{
  "d_model": 192,
  "bias": "all",
  "lr": 0.00486,
  "train_tokens": 132600000,
  "dataset": "wikipedia_en"
}
MLP neurons of a small language model. Each row is named by its layer, matrix (gate and up: input weights; down: output weights) and neuron, and shows model dimensions 64-159. Each number is 500 + 25 x the weight over its row's rms, rounded and kept within 0 to 999. Numbers have three digits each. A neuron's up and down rows have the sign that makes its largest values positive.
Before each neuron's rows, "fires on" lists the tokens most often at its 100 highest values on Wikipedia text that the model never trained on.

fires on: " a", " =\n\n", " an", "),", " is"
L3.gate33:530407527447512489514518492467494525472536511475497451492520525505511493522487499476517508490486503534471507541482542502490492466524505556511468523527512518479518501508462491525459498518449509479478517453498498507507553491478478493454518497507484469467489516500485494537465481473504496488
L3.up33:485523521543489492475526449469503471485440516476490474540532475517439480491462501476516511531467494521513499481519492460496500504522468477576530523501495514493503518504457482458498455513492494452515498487508520530455494507492520506526511519503497515468497443521466508521502475498486573500
L3.down33:450447514502522571510473533487486491477492513475485516533471510510486499525522507513512473459455498497495514497480488543467485479496476504529455480480499490517539516492507455485513490493493519515521474481465517538518508523497549472490478465498483479500518479468495490521443498471512504477

fires on: "r", "able", "iss", "ale", "CA"
L3.gate31:495484489498494505503492514489490480505488468471502482508459540442477506495517499495526478483513446497503474548500478527509513514464475506472510489510491507532535513498472503556499450485550495466493504472481503556516474464484493485528511490565528483488432542467473504490537536505515462510
L3.up31:509511452486469494517494552512476483538532525506502511498532513493501497535542500481488528504478499503472548545519511494478505482483506489483540536515456566520511531497506511514475516551494473512495483504489512513517485499478533506537506470495483471510521482503516486526525502485502510503
L3.down31:530482541522516541513530513465509486500532504488476521517511519491502523470491527497490474494522538461522472466510491506466513484512483461521534450524489519519537489545510580499551515453517521494475510484489512499509471530482535500517528485480464471505531513487472477509539485526490475443

fires on: "ad", "ell", " announced", " time", " stated"
L3.gate172:532481456492482563496532534488475462507486513445505555469526497486512508513514499505517496512496518494470471485482549497422509467529530502504514517515473450492491475467513523537523483503509500512482510479476469571466492484487518501506501469492494490497502500517490488461493542510511462472
L3.up172:501515507515514480514529498488452505523488504482448542489508523486502516500512499490527473489522503507459488543493526538515527480513497522508504516521479468526496489488518555527480484516516525489485508454492501519440487535517559568476485507506548540519488535507467450483476529476466504477
L3.down172:503546539457426459530529475474448478477520545480512497466496475514494500468506489505498557498496437536483519527484530461512479473523502517471499513520525480502507526523475486492549496493496485516476479532544493493511531484479470474502489488526479509493501530503447513530477455521507459537

fires on: ",", ".", "b", "d"
L3.gate170:481491524477498488501493517523481513491526454528501469518513512503446500487532480478497490485517530485444475460525501553498576498500550491495492451475479518501475533497536523474542527493509464506522457469531499517523500486495495475489496529501459545501509489522502515540464511497469508517
L3.up170:498521508484539434489517512505479487488539494493544496492512551544492508495519511530474497439491564472481473506527458510523538531506485476491486444530490514529459545462531502481515530515529475522488491516464474505485481480507503483488514483533436478526498543457486515492500478473512531483
L3.down170:487500470524492463475475507479518541499494543522494514532490518495488509522468480496481517528486479496494512487461516492514539489504500480547541525499556522489540494497502482495498515479490465541483554470507522493512501468488546500468504513484508471511487475539472526490502542504526509524

fires on: " exper", "ax", "ess", "ot", "r", "aking"
L3.gate60:525509500470446572519470528476530514514457501521460494505490474431470493473529509506505471513528524502552515509513489479494490496487464481509533493504481518484486500512519485536469481489499483483466488500454502534489480474514457495478520455485521490464519516471476509511537495532543515485
L3.up60:545503507521487489490505494508503518498536484526438531488489531471472479496467478472477507468470462518464498526452530508492553539526499499466519532495490519492527488473504474531532502524519487535467501508505490518470478528512472528583497525506534495502491532521503504532530460496504536524
L3.down60:508501542498523522516518467491503486460594517518454476504540459524517493503472462513499497472529514444494458474504523505516500550503511484508517509497493533485502553484508498510532498485516500515533504503528475480476461523519493464486513533513504537491475526519517472503499497494529486475

fires on: "ut", "s", "″N", "%"
L3.gate265:516503480496520490499508524467498500537468474498481491491459527521530491468479468545480473489547509506502537493475498520499486511485525500465453452524457474549472481576511527471535502506457531528505529487480452514491480495497474485513512509513529511516501517496494506497520521468501506533
L3.up265:523480546514542506474446486555568491464494509494512498501484538504495530490441492506521498435534539529528505501524538529516470493507487493490512517509534465519513499541521511487520481522503508521508538468502521479499502495529518441499539493502534477534479508463473430501530513524516486519
L3.down265:500514499472518474494511527489485498523544526508521510509475530508450491467521474509468509529473483464505485510494472460523492467474535549499533492495471475485427473509529501478510498514500483502507466438490456471479518460555494516507496492519520467511502517468501445488549465504465525519

fires on: "im", "omp", "ant", " Sim", " Em"
L3.gate56:552464485500519503475492505495467515497476477507490494540516536532487469507470512472518558500487514451487459509501543539519517477465492489493513482449492481495464466482492508487510460505491486501524451502502512516524502495490473483466511546537457572527495523496520497532501483541514454517
L3.up56:505517478458468517526528478489468495522507498476473489520517492545495463525500495473446494513539517446527499519517496465523484500524485488522487470498521515512446498502501510528435543475558509495485473492491479519492470585514502465504499497505506498471457507518471495540526524483489530509
L3.down56:470513489476496472489530456527491485528466505462552505439524513524507494490548483515465527500535475525477488481563482481509522487477518519482490504483516450509527495496510503518458499486525515442500473505523543506454518484522545497475455485484488488496519489498447504521492436483492497519

fires on: "ir", "n", "a", "ad", "ro"
L3.gate61:483436481510492486489520519495533510489522483473508501469505501495473523534482512508451522496499531512468494555461514501532475501524480476517501524471491483506453514485479499501548530494499474495485457470535509456523503521492503495510488464498503504489541541556484507502474535491476509442
L3.up61:539487476524508511504477461520499515521505471531507489520491456514508536472503459501487529487482495508510508513383506494496506520549478500507499499510518426464489515495517539492531490526493481545501530461523485509460522517493511521476475493489509492486521468535469488555520545464491533539
L3.down61:501529471541471525497535515458524489507510496473489513517512492506481533504532539508510520497442514506527533575519474497521503528449463466504461536498488486498510446503452470492526502487489523535493518501535484518463508488537496511465498495521482493533494481497509521475494485531468492482

fires on: " Cor", "ar", " cor", "-", "ig"
L3.gate455:507463517475494461512509524503509471531511509507502463481521494481537516469471504473519467507521516505481457456532517522510519490474516494493551518499455495495518515510456501486487483539488528482519535504492497480512516476431506493502513485528460491489530458510493512447546474452499451518
L3.up455:518499505525485475398493505511423517479451530485509536464515478504545508521492476494552494488479491508490506486484511469503564484527502519515502531560485482472478554464505495502507536520442513558462498505472499525523491469498506518448512502500507496548505501491499525485501531489499471507
L3.down455:516511517528453523472514513499505511475450492488478502510518529540493522441529477527510518511535498464538506494508501464477540513520519493529520527462508501500494499493471504510508499498482512502470564503456473483464535472461459497539499485467512512535529481524460519479537518515493485475

fires on: "ic", "ian", "edic", "fess"
L3.gate406:526452500514514524463516524521471498511530517477466511539481500513526502482499484485442534490505468513485514476532468489462497528494489516503452526462477535502476479455515467449465487491487519492526498502503485469486530537481503444459546500492535510543465493489472488486541511508515490492
L3.up406:462455537452534503527488513542494533490503508494522525555521533518518508475523513516500544535470458496504537493449502541505510513497529505462503516536489533514502482509525487497472472493505510496527477479473512501450489481502505512475503513484497491516516512536489481517462508506527511503
L3.down406:546544516518535502479522474544502484460497575544504495497503483489512499484501496471456480483512502523470508493462472505496446491466496491503521536510502514502498536517504509502480463514457510474506537531513526491497518495518504487512513486521463558535535510510506511486483488536520520544

fires on: " Sam", " Sal", " Mus", " Cal", "ham", "oc"
L3.gate474:507490492463452530506502532517528513542540517530500530508513515542519472529493493445492466482487525468519495500501488490480482501442510514554447505471528520539488508490489469501540496511518528488468473462550507502456568525513510501514516451466466529496478500482481526500468483520502485506
L3.up474:470519514507471486457498525466499479506484507486510542478508468483512464506436529503517498506552526521459499482515472518500500487471473494513444526511552514482505508482447478473522515510479487501481467518492502520518517477489515480547502473511500538501485474459515517502502539494518481474
L3.down474:506491481519489428480452493466453490455514474545545512508538448507489512503470474489484499497438540475474442481516497483514478520528501481535479494483533536495485515488516465480488471487483500457475494522505511486462552531494481506492450534495457465479506504514464470456477482511504486497